From a checkpoint of a small transformer trained on Wikipedia: width 256, 8192 steps.
MLP neurons of a small language model. Each row is named by its layer, matrix (gate and up: input weights) and neuron, and shows model dimensions 128-255. Each number is 128 + 24 x the weight over its row's rms, rounded and kept within 0 to 255. Numbers have three digits each. A neuron's up and down rows have the sign that makes its largest values positive.
After each neuron's rows, "fires in" lists the words (lower case) most often at its 100 highest values on Wikipedia text that the model never trained on. A number after a token or word is its count.

L8.gate356:126098092123109161119134113101116122143111159123142136167125131125130122125138101177166155119136139159131115121145139160095092100138165129142142110098097128129112095143105126128155151101162145116131079129126158140164107142155120168141131093134109130184132081123125151146171138120130192125126175111187129118136110104091118177139181142120181108138165141130141140106108116124148131127132
L8.up356:107169121131135122122125118108108161132104137098162158119078149118119095138115119121121110092108162101119111148105122136124124134122159120128136061115156153155141098160133087136142134139109110141103106150138107096134105133145113156084131122166119139129115160110155095129135135150129073117112170148170126111101089167091160114139108085140102156064109160158107130139178164115090121138103
fires in: "a" 16, "his" 14, "time" 8, "after" 7, "first" 5, "the" 5

L8.gate34:138093145104162128126142115107129135110117150156132133105138097147106124097130084113128132152157133109154155126105105219167146148121154102133117069118100079156137143167149166125148150139166155110180125092144161130162111143122148087159062157152155104090124115146110117178128118173099116145113092146158119120178141134090191118131101102153115106126123119121134115132109134095134108129153
L8.up34:121085117112142088109075184103150140136109119092121131115131130082094163081162111134139101103122098101145141117124118098141130132154139149105129119123127152144162061112115101132110160115093116123110111113095160117096125133150145167143141149132140102145152100121148130141116152140089111117124093128114099097122130108090125145082101121116122089138098146167114147103128126121144114191111
fires in: "to" 48, "can" 24, "could" 11, "would" 6, "may" 4

L5.gate340:116138113071134154075125091123086147142096151160115087095130151150113123123116116127122148122141125125154139120099124156121099103119136120119120107129108125160159153160135092134153120117124099098159129117144203141151109097101151170111165138070146133123112171123141161139173140128110137116160108130146063139125107097096153138141159112106156135104134125118113085127171160119129114115144
L5.up340:146107116148158094143125146122138158167112144153172117146116136139148132094121116131120210135163115160096135129129096150112130126142132148114115103145114143137105113137167113100109131165105121110122090092170141132140125134115128126126134115069137113104148134134157152199177150127099143156133097144133113134137106160117128140128115096146137154127091170104139102143112120129145133135162
fires in: "first" 22, "most" 8, "only" 7, "main" 6, "important" 5, "more" 4

L8.gate169:116159135105164151123110146153136154166139137146128110135089154097137133118130124066102115089150136119122146126108151105141122127128108132163123148114132108086108157157097108176150149112159137173147116086128162104172067112089164117157112115137136092129145134166130088133126099156073156130120132140137138109123136167136110084114179130144131112122114103149091146120168138112086178139138
L8.up169:142133114131151125142090087107144149074141125111156122120136079111112111147141116090098140122095122120134143118143111143132109132147132148150164135136128106130179153102179146151123115142177106151147108113125143110106115126098130126088159114164122142096127175083132139172096077111138115129111121136120093111135117076177125150110119105138138141124119162143144091130135138172119150092136
fires in: "is" 13, "have" 12, "a" 8, "are" 6, "was" 6, "more" 5

L9.gate161:112156090156171110142087177095125145184150118146121140074122131144140162097116136120126143096137129126110147168093145137155164166091103087179121124139131138118123141102103123139107111127125125155125075162138085134138135166163128096122119164155153112091134103114133138122167112180143114118102125131110114119157124132088128082128096132166132110155086135090121083118052149152131155126141
L9.up161:110149162134113148106167149147134107069096170109149155154148117146082129121148119140124125077147161157155142101140133124114131151114169100096123129072144134116115162141119120107146135124160125081134158107090127132112111115088162093135116105109134134145109145171115062136136144130099132091142127152152143083151120141118121110098095145134157125054154110136130153130128090108129114137151
fires in: "to" 82, "would" 14

L8.gate481:151155160095105134131119112117152126106103137139154140099119107138121103123099129112121154101105124129147097118112146140063132106156122109120153143175163072111114152130135098132161118149133105119175087121141102071143123149112153155159104163171155132123145137130113127111115129102133126136135149105122148143093136129110163201111147155152130090130165161133130136151144162156099136153139
L8.up481:138148139127134109161140104114131089117164129146190170130088126131105133088135131075118112108147117133149105069095106154117123085124139105117183147199147130119158129101192093136144125118090113118128122139108125083138137136119104156126137127122141149085147164148122130103121152089139089095131130108125121109079147141108100131094155147152168112148105150130097125149122181132116108136117
fires in: "the" 23, "were" 12, "as" 11, "is" 10, "are" 5, "of" 5

L6.gate18:202090161103139150113096117101114147144109123144158080127089114152125127145102129077095121110153102105122107116131110137135127117099108061099145098147159125131146155110102151106177130148138138117137140120142144155126145141144098130163136132100130133148133186143085159162105088170091142139173137115123110093143100131127164128134148106101127135104137108086157166133151159167170104097101
L6.up18:138123144118118122169122117118124180134124102110103173163142128144133128065112135127131136113098110124113111093132122109159103135141147146117138172133143146088112107131121147106138082138109104118115119164119114140174124137120113102121119123099116152132133127065126158104143123118137115118134132156115113112145152149138144129107125129112146123135172131156142103067147150123176085141080
fires in: "his" 60, "their" 15, "her" 9, "s" 7

L10.gate367:137102116086164126131112139133105148094113128152110091142127136133122108091122170105162101133149142111110118133120180152120133157126166141113114099138175120117114132174093110123161152174166158121164105146143125097138107138081103135126118116123142118124142100181150144158107127135146128157115109107147159101149121119110096189091135115100100122147122115144148107130169117127111134155108
L10.up367:116163116104144107131129148121123130138149134117094132180100117119134139148155137133118166158077098159118131115163112098155110150138112099145127144089076119118145141115173107115135196130123121116088098086153103155163176123139111115148113141154128102090162143145150094128156171111133179096147109141123120149121153119099128129141134111150138087094119131155125160109070134097132117115089
fires in: "as" 17, "and" 13, "when" 11, "after" 11

L6.gate334:144114090123141078156115167108146120162083124163096104132127136106151168119107094130151139144157087123107133153098137129109121141150108098127149143193115121090119179141153105126126156140116134117136145106162135121135144125149155143148145126129132136102115131107106138118179109134142136127141119144122153162086128136107133173120144116117069114186119123131171144133151131100114120141146
L6.up334:169126107126119105155134136125128129163101174124135102154133146133130086135124141155164140097135135144137112160121121104129175143138120139182099139118150135102115133130097126152144144157148155131137111131123112112113097114112157095158128098116162152084113074125136070112135122138110106122131093138136102124152158124109123118041105149128082127124135116152168131136086076105096132118151
fires in: "after" 31, "when" 14, "while" 10, "although" 8, "to" 6, "as" 6

L9.gate242:138111147102139090132103133099151158151127112114119112136128119121121143180149142143110172136140122132099073114126085121122134152137123088106139075117139068086168149127136158145140158129128145129167102139136173098143104123087114141189138147115162127111116095144126126111184120117073126127145115124157122117157106135131169118117169124133124093121132128126167149150090168084133158128111
L9.up242:140141097101098154113103153126097102122107130126167135136093125126122139126099110075141126175096132136132152126128111128118152155101148154123131097132110169159141111110104084112134175135096093139148130122092138148104128125109106145113090122171082136165097158146125125127071145094129158140140150147092111129114129108103132118133094114143128140154103086139135090098141167139145111120158
fires in: "and" 29, "of" 15, "the" 4, "to" 4, "or" 4, "s" 4

L6.gate232:131096128120121144116083138099112098129097102121120127156133136099113130128141181106111140144136110114161150121074073176049113123123143137092131146135105123125121132136153120120140141127114124133135157084136162131135123122127144156137196155144099158164154197116171126139147116118139149126116088148163085123123089121147131132100147133105127107150098129121162157121118096160108126107174
L6.up232:156108106137077104119134147093160188131104136105114119139124160103125104119137162096135098151111125069141147101066126141114188158125125121123128182117103157084137093158159126112153128122116161153125115137086130144095100146125170164140152135116093108133136134114160133099116156149145102146167137112152136120111120137117076102088133145124119144129105145139181143174128142128103135124123
fires in: "more" 25, "much" 11, "most" 11, "very" 7, "so" 5, "rather" 5

L6.gate130:160134123165127179153137103111118170147151139156136113119121130191161128107134049136184091145123152138120172133122115120155122127166123121111156115127129127125166144161141104114097106152111132112163106133081111107138144141112090159152121136113134099123131132087142137140149141119154140180145098109126127119121161136125182118140166132111137127091125136119154148113129132171152165088164
L6.up130:144128133103165117147091154145116130180122132122106132094112139090108104111175138131129094182114151076136155123081165131126162114084122106104098147121103108115140123136115132111115130112118106149145067121124139157131116110132159090127123191153137080138126130123108133134107115110128111144100080159136112112105142136122097135078166146137085098174088127108132161114116095081132123141109
fires in: "to" 53, "can" 15, "must" 5, "will" 5, "has" 4

L8.gate106:087124159087136149122100116159126096135135191108117138139133121110134165085133120117132125115130126093128105115112174128117102167133172112087101104119127129124144137172115157171124102161150119141141104120172162090108157172144111086139131126163134156138150122101150085102135153147138126077085184098118137127148127119147138092101143167098102136128145094103193114120157167119122134105168
L8.up106:087148120126100135140099168140130068102126137130092137144164125159106116164096136134185121135113109108107143128100141146067135142135128115160090094114157141167116087145117163140129133105137169130149127092101101100092128094118120085108122131124169134120136174111155128135091145128121081123063132157093136123207159079081121140132107117163102124097110132155131090131165117113123142161123
fires in: "that" 40, "as" 10, "to" 8, "although" 8, "died" 7, "but" 6

L3.gate111:119149119120117143147128134149123152127164141135182156112113122122150154134119134165096115129113119143173104153125135133145123119125113107145108109149134165126087160135158124141091129145108174149082137149163143133171130108124122112112141099141093141052142152120101086134162146136125175140120107114105145086099150074123142133113173136101094120130149143117179150137115199133151118132110
L3.up111:084108095137139114084118133143102107133096123051139142154114150086099125119137125157114134148119127141148135126121126126125129086117112117160117097136103146120143080152151114134203141174101123144098139122161114146134115147172103136145129087145155141107081113138127088132124149065137113149136112108130086152138086107127143140088154088159125109160079139159141093093163183108130122176129
fires in: "of" 21, "were" 12, "are" 11, "his" 7, "no" 6

L5.gate372:114122109104119103135114141103159151151108101136146136135157143087162135115094112086160148096123105164102153128112141154139141147134114069136116121139127105123140142160160080131116135175155186105134099129109113121117109134128147088098183107110138119116124134103142120130131131109117106139140114102154149120113123132115165135142135145109094081127117121144193116105138130087118136129113
L5.up372:116121074125114136138126090149137145114129137147168160134178109127141150101144134142133115147152122167111157099126141148107139148184139145136081127132119124111117082200119142134111099101144141102151129098117119141124158143136091105121131139091173080082123099140149079153161159098118116145123102117103152108151146116114120161082131130107096120117139091156168145124110129093154118172136
fires in: "when" 17, "which" 10, "while" 9, "as" 9, "although" 8, "that" 6

L9.gate390:150128125100100119161125137192140168137145158096121139100144170117128125109163117159169183109117088081113089129099114126112139095121102117122086107108123108120108135143119125140125113155144106126147170093135140134115125148111142126160093158144138112100139125120109134118107124118079123125068125123121146161153108110145133130172126095125116111132128109144149137151110121088137159107180
L9.up390:132122158123137163111130108131077149098120117126117141070140125116142127077097125175091141146106125106104154187152117147150127154138143124112132140143090159137105114125144107061093082159086135151140142153105086121125149140149112102095119137111135117125132098110172112097143155168150124168162131131149126109133145156126124112100155111159153088102128181132136128070123120137164123142112
fires in: "to" 42, "they" 8, "eventually" 4

L10.gate445:168142121164149128106072136134131138150130168078141150124142122088143127119181176104109132129154102115174116124120104113127107122122129155126151086126132153135141142144137136148124144149119153141127099174128133115146144150103131161124146123154156126127156118125115150110135129086120130056184146121142071122090124116181138095099129127102130112200118148112119102088132149105120101163177
L10.up445:160130111127110110117076124146141136168174139053062167108142128120140100153158128102152126122135125133169119156125101148124147121103114125142123078122108114135119089165148156152111150118141123145137136158098093136151128171103147180137130171103143141120113133139147119130133154110132140128146111118085089150118077099162099100135098153120177088179122110122099132120151126094130094122135
fires in: "is" 42, "was" 17, "are" 9, "were" 8, "considered" 5

L6.gate211:173147104115134172077111105109189172140103154126131125164148155119131122128129138061156137125076120100096160120122115158118106156136128114106121133117140118136115120128134154081125145144115122078119118124133081145104133103092131155090129114174136139134171129117113124146166127107133138133117129120141114114128129158108127110141117114140140129198112155114138083098121134126179140126147
L6.up211:134101125141141136141145130112130096179114156119111166136111125106114184097133143110154124106143115119111156170143137097167110130139132141147140139087109158064121114133181115103131134111146167125106153142102147173096126147111162146146069130132130156131136103095145114130133114135131151117181143131119122133072148120183135142118140162143115134111079158106154103079149121114114104147151
fires in: "an" 87, "a" 10

L9.gate250:144121161137129079075172104141153118135134170113137107182143103155171136085120175109097117145103123142130110089110109186164121159133144113109070160128138117137176130136143124129141117145146083087093123161105160124112133137160164138143103102140125129107142153104113176160162131131153159105133145135170151137097148150094105164165122150153091117140132144140155124118160167101149148090133
L9.up250:145146160119124164104132179154141101130159136098060100179075129103160139118176116140122124104122127128154106111144147154145139131152170073112156089123122106121107130125149135058138144163149123136143127169155120144074111107133159144081136104145148164111121104106143137142148130154109167128125134101168153115141160101119138125128151102118173096121106092149140099122128145138092113113112
fires in: "as" 25, "according" 10, "the" 10, "his" 6, "due" 5, "unable" 5

L8.gate77:115111132107146177146130137094127109126140082125099137108120102147130137148161076142140149120110180110129128116169130165130106159142151118106117124111156142149153144146129086115147181119118143113153095139123105116119135161108101157164192138141133157109103156105153107067113148105129137117127125121173137127167093136140118127145112137135141107132154144135165144154099150117131133135128
L8.up77:146119152098116114158153154087137093159140099152135059106123134148117105156114125107095151111113153142099124062138091143145116156160150110097147130157149130141132143124117136132125154100144171099153102143152119125142111125130052153112146123131108143121111181114140089127214114133142132134133165118127117097162079096109147121106138161157091114152161088152124172187155136136117147125105
fires in: "s" 49, "his" 14, "her" 4

L9.gate81:138100087130105128111079121135138127140145144142134113157111129115167102146126163115123158190124134094103139134131086164166130105132117137077103095065171132100134152113143142155106121113142150140120095144126143125127109103137145145138175153111120124167153144091122122151105144176100111104141112124126120160159097129120102160150170126122124114136079128096158159175155111123146117116137
L9.up81:110124089150109142139134122103128150130176125122119098158087101110139141187104119129109110116108097155109120105143115133126110148086109111133094082095079122113131154129130151119132150116117132147132117089075133118148159123145147105122129083118146191146147119118160149159171109162093104106137138114156119078092116095097133135169114122114114120134129111121120136136124130117129165123132
fires in: "the" 58, "and" 6, "independent" 4

L9.gate346:094141162085139156158136131118122128135111172111127136138122162124162089099124110128095110139154162132127143111128131125106117123090163114129116128165136164135087130114182101127145096183175136154153086113121175120140118125069154119147126106161115124157122124121113126098134081099117134146161125080099074135126153071109141119126128098119122069128136108131142130121152142163123121141129
L9.up346:126131103140113153150131136108147165164151124115087147080112132128116116129078132118177103130117151118130108136152149093132169114136097168113125160138146146081110131113149109143140075155147157165121111137079106137128141152139139126155150078071143158167132125101129152114097147122152110099153148138116117150119115109110162183125129136137129148084166151148079135161130118118117124125150
fires in: "to" 13, "as" 11, "by" 10, "for" 9, "how" 7, "where" 5

L5.gate18:108108096104133145119120131165106107168138114101106126080128129145140097082142160080139118101148105101113130112114159147113166139146124123111128117101085103164136124158166122128134144124123167126116116165224125135135111158117100133087118110096101112097097131124113098147116135153189136122110129106123135154120122135129101121116108130106140106191137083175070125184124189104117108147123
L5.up18:121119119137140161131138167150134157157117138095131131088074133129129139119119128138137111110150123153125120106119110150113156143096105140116143132129138082162137114133141113139142123166155113127078130173160161175134157159138115231160113145173092113116141148107120105130070159142155137133117160105130149159080112112159097135136132112091124136101104136076141138116127132103166121165156
fires in: "many" 11, "several" 10, "multiple" 9, "part" 7, "various" 7, "some" 6

L8.gate292:147091120126092109092143141098137150135099124147142143140098134073171126124114095117137115092176080150122129130111140168101099131087127144146118088161095134159149176150154126167170112176124139132136142111160131122081117110132114078144093154152146160128116163139088083108149152150107155149144116108123091083111134144090108140164138120141092135097114121100160105108129088130135171110108
L8.up292:151118140138151120064156149139142162125095098117143131134097135111155130121144153148080150106136157170124148091122154135162136135151123081138107140109110132104136132135160120132114163185122142153084127109145125139102157147133150170132125182126100136117163139124080147074137089080147132138138105165109105111161130143133077126156119142175135171124133127098149158089134092135177133146112
fires in: "a" 93

L8.gate54:169137100112157157121152152140106111115117147115109134159137083104148132169163140097129137169136129136129087173134188123123125137120163133114114118102125117114174127136140143117123139148156169131134087135116101084120107136121124098147126106116174151152165091124181109169139126154081132151117131109087101114100155135119144138155089119153099070149125132140153101124101152114151130149104
L8.up54:162125114100128120120130163117147111165072148130143085123164111124115139143123139136135072150131149129164151110193145126103173140121145149121112143096157097139085108147162087142153139115149107125108093191132108118128127145119140124141115131151122113155146128051138136113135161125077146113127133131091136160150136158136118080103118093096208123144128111140135129132083167122132105123103
fires in: "to" 36, "from" 15, "with" 7

L5.gate110:125145077076128128116070146121121127146141196096166135115135118101124152140114144113155126137133128115142098136129127106123120139173100109127119090148139116112131143144161092099172177104155118164126113106120124129126128165147193157139163128146132107134152125129150135108118107164137155163149103116095132096098138103116151094139117121107100164146097129162131132107138148099101159151116
L5.up110:120125099112180136143159154164162124136114065098136149109120113135146122148119131129142138096144092124117166130125110133089198142102127091131110126150105125091141146121159131156170083165133168138133142072127115091097122100152130106111132139134155127138081114137183139112122133125166128155117114132117122126164165127138172123107133138132077110092130100114165131155126057135121112135131
fires in: "after" 36, "while" 25, "when" 14, "to" 8, "whilst" 4, "although" 4

L3.gate135:091128086136116113140106112148123132117121072109143161170120145118109131151138096147114133128098150121166094140105126124087106150141144112109125127124129175115146113122128104132165117108100090152058126141122156122172116123158126144112117141134125120123092153142143160163089187134101108107151198144130105124093119079097122171154174138110123094147155137138143125129097086133128126166136
L3.up135:156128193083125135079136090156108134141146124113093078170112172109130161153142125148125136163124090165120100112119108149140073113132153104142117093157095143130106105138138157148110170153122123126177082144132116123120110101156137147129091107085115121132129134171142130131123124132084119121157152128156108150142124138122160102123136233152123128130148132135143132125147107128161145164083
fires in: "world" 14, "olympic" 11, "national" 10, "largest" 8, "female" 6, "european" 5

L6.gate381:134140171102085170100131137116157141156119149103092151143167133098171138096093166135128115099093122128139086112123206118129104087171157125121119126133120066088124156137157136114141166133144132109142133146123096115132079107148159158134101173149145135124158118113137105072129146113139140107158162118139134164086113099116131079093142188127135154133114118149134105137158193118107118124120
L6.up381:133151141130156116131101118112159154149134119105181121132086122098184115097106171146140155131133170129131109118102089145138102070137079119123096168176116142096151122111139100112138140135129146146105120134145089125132110123122110129120091108162135145133139103121106120101117091105092110171142097141155119126100100170162167112145138154119117143178112152127124175150133181114134125114152
fires in: "in" 28, "were" 10, "is" 8, "are" 5, "holds" 5, "wins" 4

L5.gate403:095111099085088144143156138148092117130140099136123156125127118113163118110180134094123107100161126147149103124117115176137131164134111115075141151166123172156127155128190084141115147134134161156108115138138139136148126109165105157103164148137107113103129137119146126128125145128166112134130152131113103141084117110122144119084154142142120135124124171143170162126115162122095112136109
L5.up403:132127122107103091132172142084121132119082093178124145158089147128161132145095119153132104067143125179084142131132122129127103155087117147133123144102114144110131177130095129146108153108131168127106135155166093119147123098157083151124165134111136137132126135084159072110113116137115117159131124159147160177146120117160113135097124138157077146136161111139113145123132157144120124121118
fires in: "both" 12, "many" 12, "all" 11, "most" 9, "some" 9, "several" 4

L5.gate248:133100109115135163073123143118122150132138105129147097154148128129110153138142107151120096142103106143189141096101095162102109145120125118162132131158159095107133090114155103101139132145146110127131121167125178133100088151130109167104160134117110123061155158121156117163099129115106124192135090122147133086143134142129134126089124117078148134114124161152126093167122160129141124086122
L5.up248:142144086098124182145127157136146109113124104135093118157156127132140068126156111117086106160166098113160085118123122142126160124116162125161088096145126162174104149164162122115093138140134143155138148137101173152143156087123156134109173155111146097124103146127163173129131135150103132161168123104160137099127103127120115145135110103176165137127118166142079119101144136153125160132159
fires in: "most" 21, "more" 15, "largest" 7, "less" 4, "highest" 4

L6.gate341:087142064135135134114127143116153135155127099134147130151131106156107106152128149100122155145141148141145113156133131135134097110135095139115121112143148069174156130169126122105110098148159128128138148148155113087141067163114130148158116124112150122093152135122198103106137137125083156139151097099121093087126159121083153112157131092110123122113128144100129112147123134118127134118155
L6.up341:125145111131176160146127163119133107157132134085143175120113150144092104097101130110137161130127146103130131139164115134103160099151125126155122101172145135155104116120152122145110115155161098176095159175158119073126084160154137138150151113116105097109127124125139110141068136143095142150137178106128103088111129151140157112119121109099139121123121128145114141125070134123139164091170
fires in: "of" 45, "first" 7, "time" 7, "top" 5

L9.gate298:168126110105147095134129121140149163130118139131123122086112138163128153125135135099101145122151128123150087101128142114137140142106097145133140108115130105145134149146060107125155109122132177134147124073128158096194137155166175142165128126112154138152114148160134126077137094146084156103103122125105118090137144098132134123165116136153149121129160105110138122132119146153097144156093
L9.up298:132152162116155127141134145130156137174162173137079113105142144141143139139115092134148129145120108157145142148135141114149119122110147135095108199156134124092174122148137096096114112139118090117124097117098152140143124136145107138144141126105130134175163131113103157167157123119069164099138141107148137177126129086131156160164101132119115109150160142153134128090107148120146134144113
fires in: "of" 12, "to" 11, "for" 9, "in" 9, "with" 9, "throughout" 5

L6.gate221:099135111124137108145100126143094147145142146156112128146165112146138164130180105125133133119116132123112149116122135138135126136154181110133118087167151109173129164142141094147192139114120139080146101113130111134140112130128092125148143165072145121151092192093139111130154141098132178132133135129137132146174088140146131092133146097143142134122099146135141129107117104122117130160140
L6.up221:124127116119127128142083134128103161105122119170105138075113115181128147139137099150108125116101140130090160135187139121154122117100165095105124102147123090124125107131112071149125146086130141101095124135121093131129153114139101074123157133146114096147089144102165136130135156123145138114166126128109142156145077162099121137152135094133154140111121125119156125098097079118106102119146
fires in: "this" 40, "it" 23, "which" 7, "i" 6, "that" 4, "there" 4

L10.gate180:139117149089097122110106095117158134122100166131141100148104125114183165161150158068123111083156134116105115170133095131127091154159092121082151117130132107129129127115136093091125137151144103165126095143138127125132119149075128151130176109134115152119101127114125124145153108111134140132151083121120089074092147153151176128125087137139130102099137106193092075140174109145128155120116
L10.up180:124147145136125121110140098120144122091102158124125153144108113132173137165168155107114109137099119122117094174119136116126065099137117115088128114119125064107133120133162142121113190148135110159121084093132138140154147146107114125115173100111131132120131142153122117109184128107100128102160107105119105125138135113123116099141086153110155122134131124209086099143160120127144139111108
fires in: "a" 84, "gave" 4

L3.gate11:124126141114149141124131138147091175123124117125121138167135094094132137095138132142114131104129148127115117133096134141139093148133175107112130083156084104091137126120151099104109132123166121128138123138207120117173143140125127173182168170133135124105087185093148143129140166130133079122215130121103154105110174115125076169142169106090137139140112115107113108170160135111126075135107
L3.up11:157117156066105151128144147110122153113116136114123156140097125099106144122122150140094119104141124080124105129147113118146096127102135130118143080133136092093151110138147108155109109115125095128157109138167116161168102122148122153148133143121105141098103199182120125112120113113133128129149127093151091138111150138142112147113135146051145127126137120083210119107162140107162080094117
fires in: "his" 28, "her" 14, "my" 12, "their" 10

L8.gate409:099123173126095137104132164134139159141156154151149108123121144101174122091108088096144125117080122109146120110146146154118100115134125149108129164137103111118129144163130123134138158140128130137138101142109137123115132158105152121184154138105182136171145181075138144117121142103104152139114113117152082135090147070131104129120136138135143108114130142114150086146091140154133160148121
L8.up409:135136139101151105094184087093129132132130123133137127136154113107108142113125162135125108146123105087128124113112111084129126130116172084141107120128150137115084147147101137155135120108158131087143152126113179118152150110132116107128143139163116117129144143189145099133149121127156161139153108123134110128101113164137108119142115142123142152080123129113124165097133106122142127161119
fires in: "as" 61, "to" 5, "become" 4, "1" 4, "hollinger" 4

L6.gate330:159165090118122140113088149132126182126128134189166088100146120144136162147130132133109120119165094144155159077130138136139129134095158106072114094116136143140155137132151129133134157133146102115148110095134111132112158188119118175100164098122148125137113100125120117140141146151107172140141125126152116121111123119123215109181155143098083119171140121125159165154091121147145116150102
L6.up330:125138145157139143111133146174125115125150134100183140149093122039111175126109142139130121111132175127116111096121121134103146102125097131110133075135155111118134138090103173121186155142162134124106111090110098154103082155112149147096162111130147149111158127130121081143135132142089133102157179152136125089167093084140139139153108106137133083129155125123131168142124123106108145120174
fires in: "a" 91, "of" 4

L10.gate406:175128084114153145123131103136133118114122126087132125100105140097108101142082151162145109106131144089137104082140136116125169174141116125135129064129139085169122127153151120096111150145138105134161122091123145179121144185139118100128149160127107151111059121121079141091146138148048164099149150131162111152118156113157160140117102115126085073177119169085112136163125146132155111124127
L10.up406:103125110150147127104109086089170143139084168117129133136179133081128113125120121137143103126158142085145108119147109156114175169165135134153172041097089151119107137139120131101108156124133125108119131112142162112138163166154097122142136155143146161137099153120167130137135134148090137120144101148155135145109158114137162122133125135129148113149087194115102131111141127133127131149146
fires in: "and" 91, "or" 7

L6.gate294:154169150128125140123109108150200124151090123127110140122130149113152140104146108111116125135146121144122106074129170139179126145142127120110120098140133160080153160133124152154147147141138123105145112118166106113164162141151178156122121158105114178119113146097151140144125154129100144138132124146116094119111166128122117106105147127123161130109174104116135099194122128117094153172121
L6.up294:169145099147127154100110156094151182197102170104161129124070157095115118098162126100142119154130130105157131126142155119155138136129146142115148073138117096100121136127136125109155103153118122143125130116166120121125132157096171141132126106143131143111117147092124164136107113180098132088161118143134091152129125118142136106096137138116158109165131127115141134151166098077128123185144
fires in: "the" 35, "a" 15, "by" 10, "wrote" 7, "for" 4

L6.gate100:129153098138136140114111119111175139207125150133151115112101110104137143126109145129110117097120121107123132126177157114156128137151145142137096116088122117106126177151134125133140121206169132124155095087112139108134110157097147130143139170149143153155126145098176144138146149147084170106128124126120103120105154132148146093133203142133118109146072142135161119133133109162111106163144
L6.up100:100158111143137110130144139093184117180153143103165172106129117102122094170114135127156168088160130130111134151176172095126133136117143167134157115095118136101104133145129134144148103198177136156143116105118124093137114133125128087148183113146156157138102120102149109086165146129113167091136114141131112106112145147083137079121168131124103102115147105162093111131100088175109127126152
fires in: "to" 44, "gave" 7, "bring" 5, "tells" 4, "after" 4

L5.gate41:150130151140156123142119112117127124143112085099176102123125085081114115134129109145150122140122109147135148149120133139086136110100135100120113142132159071159153131133121089092152114146168158057099153137170146155133142148138143161113128183126138144124148123167212101107130150112061116145122108127127145131120148088067201137132121130142121167151120090115140079121102133093107140124111
L5.up41:151126181159133094116137111106143135109117110101177120099112121090106141130141118168137159140084100129138139110135101135093141118073153122139152144140127127081126127147085120124178136151136115050103167134155142113096152093165137150103089135100150165149156099152133086067142118117095119141112132141130186130174137089081176093140105116159125152127138090123154102103123135086136125112109
fires in: "located" 16, "held" 13, "died" 12, "born" 10, "place" 6, "found" 5

L9.gate431:168116147102124159094178130136143153064119153153122107137152145122128121133094136072110147119109165134118129119150107163162086157107144129161150141164127106143131143144129121114160113131116138125164055145146149112153136114137153105124110112130117146138155147088164135084111097190104151135154121082149109159127146159164125158166133124163147116136094144103132110118136124182113109159164
L9.up431:122121110113121107148159117144125125103138089116162096110162139123124134132124134102087162088140122106114104145143145103120068060119144154121146126125100140108107155142086145107108135176087117153115184120167130142129190110130126118136118130132128089157105155141147119172137100149185112132104081094119169157142119157130129133128145131146132117081143119103117171119090142150154093140140
fires in: "a" 18, "the" 16, "as" 9, "one" 4, "wrote" 4

L8.gate49:145112089140183144132121118140141179131105129109119091129173109104146146150151151128163148118156183107157171117118153113139143165133153121148112144155100097155111123170137112121125132162165157101133097162137145115102104139143164129154142169140118157117113108090136087102128112138126167114098102160144110150126119159166122176155156116154160116132146148161144127154144198088163142181184
L8.up49:105155061140139146134126135147108175126155152109154145137129130088098144120122107128084120133105167097148130101100149131121154136094162145140163141116108158144098126155120142161141127122120163122156120120148139147138113158121077157136098172108111175109052106080124130117102122112147145090136119115106130141129159124113114175116163132117134086122120124112107147172175122096158127112131
fires in: "that" 35, "which" 23, "case" 5

L6.gate216:143147153154150106139142124172112164133177117135129108130103136105169162078123134127109109145139151158112132118120123102150113161120115097136092164170120157111147116140148085166113107158138150154157097112133134117140104153155099116125101129124100114140108100089094126131106106123109149150160137112129088084100186115127179169094165112123130135154138107110139157149088145133140090115112
L6.up216:180132118103113146118090151095151128180114132135150129166109102126121151094098087126129118146126110145155098083131152139130150119147135063125121118106110121103104136112120122132164090154149112111138146163160125128117126178134137168118164105099144122098144148117169130129134133092136138140130134143083108111115117130157164059071181139124167140166140077146117128138140143100107063183139
fires in: "their" 17, "his" 12, "to" 11, "under" 9, "including" 7

L6.gate386:128121129126123123106099133121160099145129145159139127154120076113131158104154149085135132115144133120090107157114131140095114111129121139097125128124110120130183134135174128125125111125173145110163123109140092111130124139105137180142162121163139106115134151139173118118118124121127128153142121122128066117115103103064121102140120157132119138128111128130146150118136178113107082161167
L6.up386:176147081100125123136082099094151139113180143145109138166090147100098148113110146115152184129117136131100137121147109111119135103111110126136149158135110168084145106061114121178114143130169166119095146111163112146114088155107126135084148112110110143167136146163108153074119084103107124101186122109124114127132086087109164111181123159136150088161149121134117149085130138095135110108123
fires in: "of" 75, "among" 11, "to" 5